config = dict(
    n_layer=15,
    d_model=512,
    n_head=4,
    n_kv_head=4,
    head_dim=128,
    d_mlp=2048,
    vocab_size=8192,
    activation='tanh_gelu',
    norm='layernorm',
    norm_place='pre',
    norm_eps=1e-05,
    positions='learned',
    qk_norm=False,
    attn_scale=0.0884,
    bias='all',
    tie_embeddings=True,
    parallel_block=False,
    init='uniform',
    init_std_qkv=0.0157,
    init_std_o=0.00286,
    init_std_up=0.0157,
    init_std_down=0.00143,
    optimizer='muon_variant',
    lr=0.00833,
    lr_mult_o=1.5,
    beta1=0.93,
    lr_head=0.00714,
    warmup_steps=200,
    schedule='wsd',
    decay_fraction=1.0,
    decay_shape='linear',
    final_lr_fraction=0.05,
    batch_tokens=65536,
    seq_len=768,
    doc_mask=True,
    z_loss=0.0001,
    train_tokens=530200000,
    steps=8091,
    dataset='wikipedia_en',
)
MLP neurons of a small language model. Each row is named by its layer, matrix (down: output weights) and neuron, and shows model dimensions 389-484. Each number is 128 + 24 x the weight over its row's rms, rounded and kept within 0 to 255. Numbers have three digits each.
A block is one neuron, or neurons of one layer that tend to fire together. After each block is what it responds to, as a language model described it from the Wikipedia text at the highest values.

L11.down116:145151137103161137133107161167140134158127149106117118165178154106111074131093154102148179135162151124123093126120157101097103175137106095172110130110101102158116132159132099111125135135153114168152120148117135158151099148118142124129100126145106153162140151169123156111137109139117135128
L11.down192:113146098098085121114154141151154129116164127169088147127142175124119122125144124130177095091112176123087131131150131110130131095100107081162154163125134143143114126115116142100130158093161159096119148150137145170122131132112106151186135170156104115151137085143112128139110125112068102126
L11.down277:186073129139143141185113129148133088129124160106142135129140136140114124127142120108124147075116128158167129085099111144157150114168158110102146141142077153113117169158141123094135103142153165117080114147131143141123172107119117159093176114116104118128153137130150114123094111140170112164
L11.down858:141153140149124159101104114146122153130161113103105126105119118083144117141095083114090102068126114123133136091150116137095137114166079143088156124120139146111118131115140099129122119124096146100122130133112152099076117122117126131100148131108106119138098110115140163162150160118118147132
L11.down1129:119128165149146125110118124136113119124127117123107138160117093135129093153145157139104091135109108136148102127189145089161111140145119095096147154135157135113104106162095100178161152119125150108148131106107132110128094105136144136124094159154163131119106093137136154154132130099096098145
L11.down1663:126097142153105111173107135107131107145135126159121111103126098118126123112081128145125093110145151154134131097172112140175141131121174137108107119154128103125137156125120131123116107136106143077146109110148131141160158155118156142136174096123130145080089078147132140105132113178153139136
L11.down1699:120101147122112131137177143192146135129104144134128107178127137138165120139140107144113124130091178167103096133161159123095133133124110118166090139131142150119108114119140091129094148145162145129090135129128140135149090168113136125166124092142178159130136118137147130132153117149111133129
L11.down1931:111115130130163145116158078145123117081140109108148101137136121110141111153108128131120128113114126147149138142146126091148124148163139147085118149110136138123152154143138149094128120158155160067122130114142130122102122124131078114136147109091143130142122138124097127121118135108119138184
Description: Proper-name final pieces. Final word piece completing a proper name (person, place, band, organisation) already mentioned earlier in the text, e.g. Lis-le, Tins-ley, Dinulesc-u.

L4.down133:114109108116101082163123112064130147110111142116147142151144117126119136162125141110123131148100134118170067128150109132157109109112115149097121133134065127142112130150168100144131138132133154166134106141050117141118119092132120109078116080126112124091158116133108115139120127079104090107
Description: Noun after "the". Common nouns just after "the" that refer back to or classify an already-introduced topic, such as the village, the name, the family, the book, the film.

L11.down26:086130115164162148140146186127176107101132125135158112117123095071158140115117115154092134105123143107147099110139140099120120128124156084123129114116082157153133105094141108138116121129155090110100186098111123149092169149132140121160107121157149148087157156124158128122166113109132133141
L11.down270:114153141141116103112137130165086142114123161153125141165115166122074099135155108113092124155134176168155135138114109131102099092121115163106112112110089129115185099146132156136105160105132164131114129140118084084146117132160179110118156118102132119139158098155144132136119182110151127107
L11.down499:139084134093094152130158173103133111144140149125178137150126143126133122111119122155133136129120121112154086108137135091098160090137098177141125111097152144126155150109116140150121112113140140151134126155111119121164137112147152151146131132110175133124158130098118130143121108142097150129
L11.down958:132104155135153099116136120149143135129166115097110137108141164137164148094154091170108127073120127115127141145106137128161100132090134095110143103145106145147104155119127150121148113119132095142141133125127151134076132130090163162121140122104087140119158119144162116099121140071098137179
L11.down962:123151107105104125079073107128141126089113128139098121156156157160202111093154122099111120151121151129133122125081096140129118151121135158134143121127106135129180138140087167164099118115131160144098115107106144127123140138123089151198123137118115117127146133123105140173110130153137103109
L11.down1098:115123140155147142152101143161156115125097131147115154126108108116153138100159112103096133146085117173146113165136122141106100133158074128148141122116116094155160073110148149073097098085093172121111169144119149185141129133086110152128098135144110090144162115115140136149143142142119100157
L11.down1415:135113115100171160128145172129118113171094160150128159132187119166097171095193120074089118141105117111125149113104118140097172127083115108139129128108091151151133119112149096066152110138107131130158101099110128102135138130132112118162108182107153104108118142111133145139122117128102160109
L11.down1809:124160170135142128114143190113173157151119091100151173154116081157085135149137121119137135140174112109132139143101120098094171103094117127174172097087098113145110158173164129101120108119100119123135162082128101131125103116103105114165134123111159176135155166117129148111151152082108131137
Description: Wiki heading equals signs. Equals signs in wiki-style section heading markup, mostly the first closing = after a heading title (===Theatre===, ==As prey==), sometimes the opening = at line start.

L11.down122:115120157122124093150095155136097080116147090157167144147151119150122132110125126141081122157120137113125138123145107140079118162144163130170113119080129162137147093103108128121121135151123151132173145103125152158144132130111095114127157154170149126139115131081109108149134140182129165134
L11.down679:123164117104136140091174117133159103152068115125132152129143114129115124127117155108128167170141120136126124092155172071128164119131109097132090163122172121144052164111112104124112138107169152147113106089103103104155128131105103158132169154150091069143139107138108119136126053111155115157
L11.down726:128163129142105158122171139131148116136121137159138111110116126131120137149122101127137125172098176068119129113124135112112170093135144126169130106191102127128141136123134129125134154143134125129120116144169114147144151087150124110141128101127126086095146109113139131114171080099170125114
L11.down759:093148083145122103092079139148148140075123108109090164119115168136143138121107128116142103130126127146155147099154143078169151117129103116113109101180055120109151124123123083108128101126127169142113127148140141140084155110120127135088140144162137153151149153082133120111137134144111108143
L11.down813:128103126129135154111157138155149155172113127121137127123119123124148175094164093156114152156154136092137136127116086159082082138098099145110137135106103137121128114179098116097121135103162117139124131240114129148161149105087185137164114124164157115144134109145117159131132098141151156112
L11.down1025:118148130164136134107161166165142164093102127155148123138110134126116103069113154090121136095124109125140147112114170108114155160128132152150134130161127123139116099150122120141151111118147106139137132097132092119148124106104107120112141146134134133139124125121134128149168120106156093125
L11.down1647:188126125131154152137134122119100090126125110152111151118150090105137111163166129111070059114113117152123157112158177099146098123121133117068124120140110107118098155139085142134090116130145141109131119147140119118160088103118133170122112077129126098151167127115144111099111102146152127128
L11.down1988:139148161140118134105147175147121071127151107124110106110144097124158100101126103166145114156160093134159135137081154131123155131149116121090121154148107140153148105152133119125144146123141164154102157094142147123137172108122127178113195189127109133126116108130132148167121161140112092141
Description: Have/has/had as main verb. Forms of have/has/had right after a subject noun or pronoun, as auxiliary or main verb, plus similar verbs taking objects (contains, retains, attracted).

L4.down575:121105117150123150139119120147165127141132126122135120108087116135102142169123087140130140092138150114138134120044115095121123136112153171134167129110122151130104167099157111115148094123165181150119117138142120173132116115118129097176121129170122152104116153112152073137123122116122132117
Description: Section heading markers. The first = sign opening a wiki section heading after a blank line, as in ==Cast==, ===Playoffs===, and occasionally words beginning a table or list row such as Division or Class.

L3.down72:139147171142070095109118115122102133118133144154120140154107160077133118144130093160157131128143147110144128153132164167107100128126152134215116133080120149127128099125155101158183099054109150123115149130140134105102109095118127136161129128122104124121128097128110124080150134144109112136
L3.down517:132105118155122125166110107135175093106125114149171127143172125141143118143130144114172148116118105119151120110151090102164100129147147143144127131078062082107115143150131133153145107106125153100107155131151158136084154146140149094116102100138126147185102148104164111108101103125093149179
L3.down996:135146169146150134135119130105141139142135185130170078143122082149143129135110115082107127151139165096110115099110143076158133119142162143199123130088113103135155113126138146169098123124163150094147194074096155158136126129120151140158129079156161138116179145123123094078092134111170108175
L3.down1126:125141130125132125125159126138173142106154106151124175107110128130142116174152107128099119132126158090149107143093138129139121116107129150156161123116120156151099133173139118135109121132112183131176144131099133161126114131147155130148115136144149128102175165090159108081103094129144155129
L3.down1238:158137158099119162127074142119143122122131126121092137146159163090118151133126144125113125144142093132168131135163125131122143139111164097121170129123058140117170105116158128147136146114186158117169150121158081138129130111122135131149146130130131167108046079090155112176103177133100100104
L3.down1637:131170123139108131128135128153109114113117124142130160155135154105101110128140116112126127137165162141090127138138207154124103145144148083147110085079135102134147105095140105170105141129098101133157170122148125145102106087166122139141115141132153115149148103165143139106119078149080145096
L3.down1756:171105124128133146108110075128127131163142124161144129143131087130152102139152101141104111093127143115115088125100107125101159126133107136163185122107125142142135156051140152143134126118120176090135112164155111178145139099128193084159115126155105116107122144080134091155164097107133106138
L3.down1940:127143145121102100168109074143138132116133101157132108155087156152146102126155083160073132148139155122129114117148138131136126101131148164154174141098134125135121123103153123135143119093186126139136105138148146136132120093115146110156112115147119171107125116104156089125128107091165157095
Description: Wiki heading equals signs. The first = of a wiki-markup section heading at a line start after a blank line, as in ==History== or ===LGBT; rarely = in code.

L4.down392:159104110118147145168134161097113103153100129097109114142119107108178113135129162124132079117122143108141152110090133174130150105132166102111133110130161122122155110112097070113118099125116183158133167104077135144085111089148097098112098128108175123085140152122182087132109099147149129121
Description: Article's main subject noun. Generic nouns after "the" that refer back to the article's own topic, e.g. the club, the film, the novel, the town; also "is" after it.

L3.down447:124114150129080117126102109136096128119095172123134170159135097106141106163154139116080134146094120135150124131120125153153153075145169195116130119138096132163125126125125077133125143127128120135132135166087094124149144096128174141167132092153120111133127150109134136146153131089127151156
L3.down478:177132128165107144107107131104151071127100100153143139138128146095159117132209127135199132161117125130101172095142072112111113114104146090152130119154136128142156132153101074119111161125109125148119091102123135123179101106083090131123080109127085138132127172120106137132119138136108114135
L3.down1543:160125128139136146098142191136100120121092105118161084134147147110153149151101116105120096107166121167169161153080094183110151152107159136129167136115109130118155092170146118148103137111115096133113088103119142129079172153124147131102111126093110103122103113138121095181139138104120155125
L3.down1754:120126139093098100119170089113090112098098144088128102120150120084127140124105138078145112163115133126158103094150161147136098155144126105114107103117107120157142162123148131121127149107154164151147132109102108107111094106095115127120123109143133120079188139121138185111123150093135169146
L3.down1774:137117151107086125121109087135093130071148131132134130135107136098109100127120116146121128135156116129127113094088150112134094098107150115150108159142160128137118155128154133120145054143185130134166187116109164082134126129114107158110171129144143140128128163145129118114090079111146107123
L3.down1779:134170105119129130117115119148083117126115114155163171129111117107133130146091132086131134127159143099166161156138130152164098156125141189133133105167104168136137133113140115122114152150142130114130167159071101148119138132122079126137147101135195119111136153084125141147167132111128122144
L3.down1934:129123145116116122137135145150144133125137102092131097131089147133118150133101105158117102134125155106152142128138062127138121080131109144092101157156083148107099123139149148109171115149156156148115154123158179147099134098162154158114075121089100076142151110122094091141141106102098110155
L3.down2007:122124111128124134153121129143108137096158154103118120129133128100116118107118163107118143126122131125123119125144142099149144085110157137148118120159147130102160154104176123070148154140163126121120155125124147131131158113103117108110114122098153096151123134107164102089155129075114171165
Description: Work-type head nouns. Generic nouns naming the work, place or entity under discussion, usually after the or an ordinal: book, film, album, song, and also shop, estate, job.

L3.down384:118149130126145117150155105125081110137139148140135168140133117121111133174134142117156120092115114152125169117149106076164088133149131135129139149090107131138133101104074108120121145108170105146133095097113125097136137128099143117118121141134100136096086135137146126146147144131120103142
L3.down394:164106119098135124161125091154136150125112138139138130143119119141177138106148127129127144133141159128126161138117120132067129144203139088110126127162167149134111159145144139136166174095137103142077128143119131100092112142086172120110125112138133132182091112146104120109145092169138124121
L3.down675:144120143173138132136082120112095123142094126122115115099124138121131123160097149130148123105163118144126154168130085109127089126153128148123118140159116122167107086123167072146126118108139180119073111163104141122158090112119144117110124145078145142095164150125144117124142129152106172139
L3.down873:145129120107108105128134170111098134144148135072144107139171111117156139155109117168135127140132115169119127139122129115151095160129097144151152163122162111134146113150122102131129119110120167136131112141141165129183103151120092134121138166082133126121127096108118146099135141151108113125
L3.down951:083095120138129136115091143152102153155127189169140152119149119113130137122127105114129143122191162150126127141133103112152073148117125118138180136127097108147168120108174113078139059098131104080105141137085150144080107084135151087117128106096140128141111155158123112161159100151135110121
L3.down1160:134104144121111154150099117169117089135147172137162096131142155115154107137146143141110135113099128157121168141122123140110100138110144148112130168093138095136117109072115123141158114118187126115121130087166151127113117125127101117104126123128158112148160096144186089132125139112118125075
L3.down1482:099149172125145132085133100063143113110110143149114105125170132116148123117125171094148098102161130136193124157119114162112131099123098152129145151114126124146161141133103124092116142194091095121135122146113131165093158129168103128118110129124175116100129104103161117108143115099163080166
L3.down1536:143134108118142121113135118121131140113142131118157161151114125142097101142106155122145129135159172081111087111126094152115140116090174189118110184106132131083152160158126129150148109141153114180144112123151141148105109064143094127152129117134110115113117099115126110121130132140058108119
Description: Local / place nouns. Mostly the word local (also locality, localizing) after the or a, plus place and setting nouns like village, town, region, airport, location.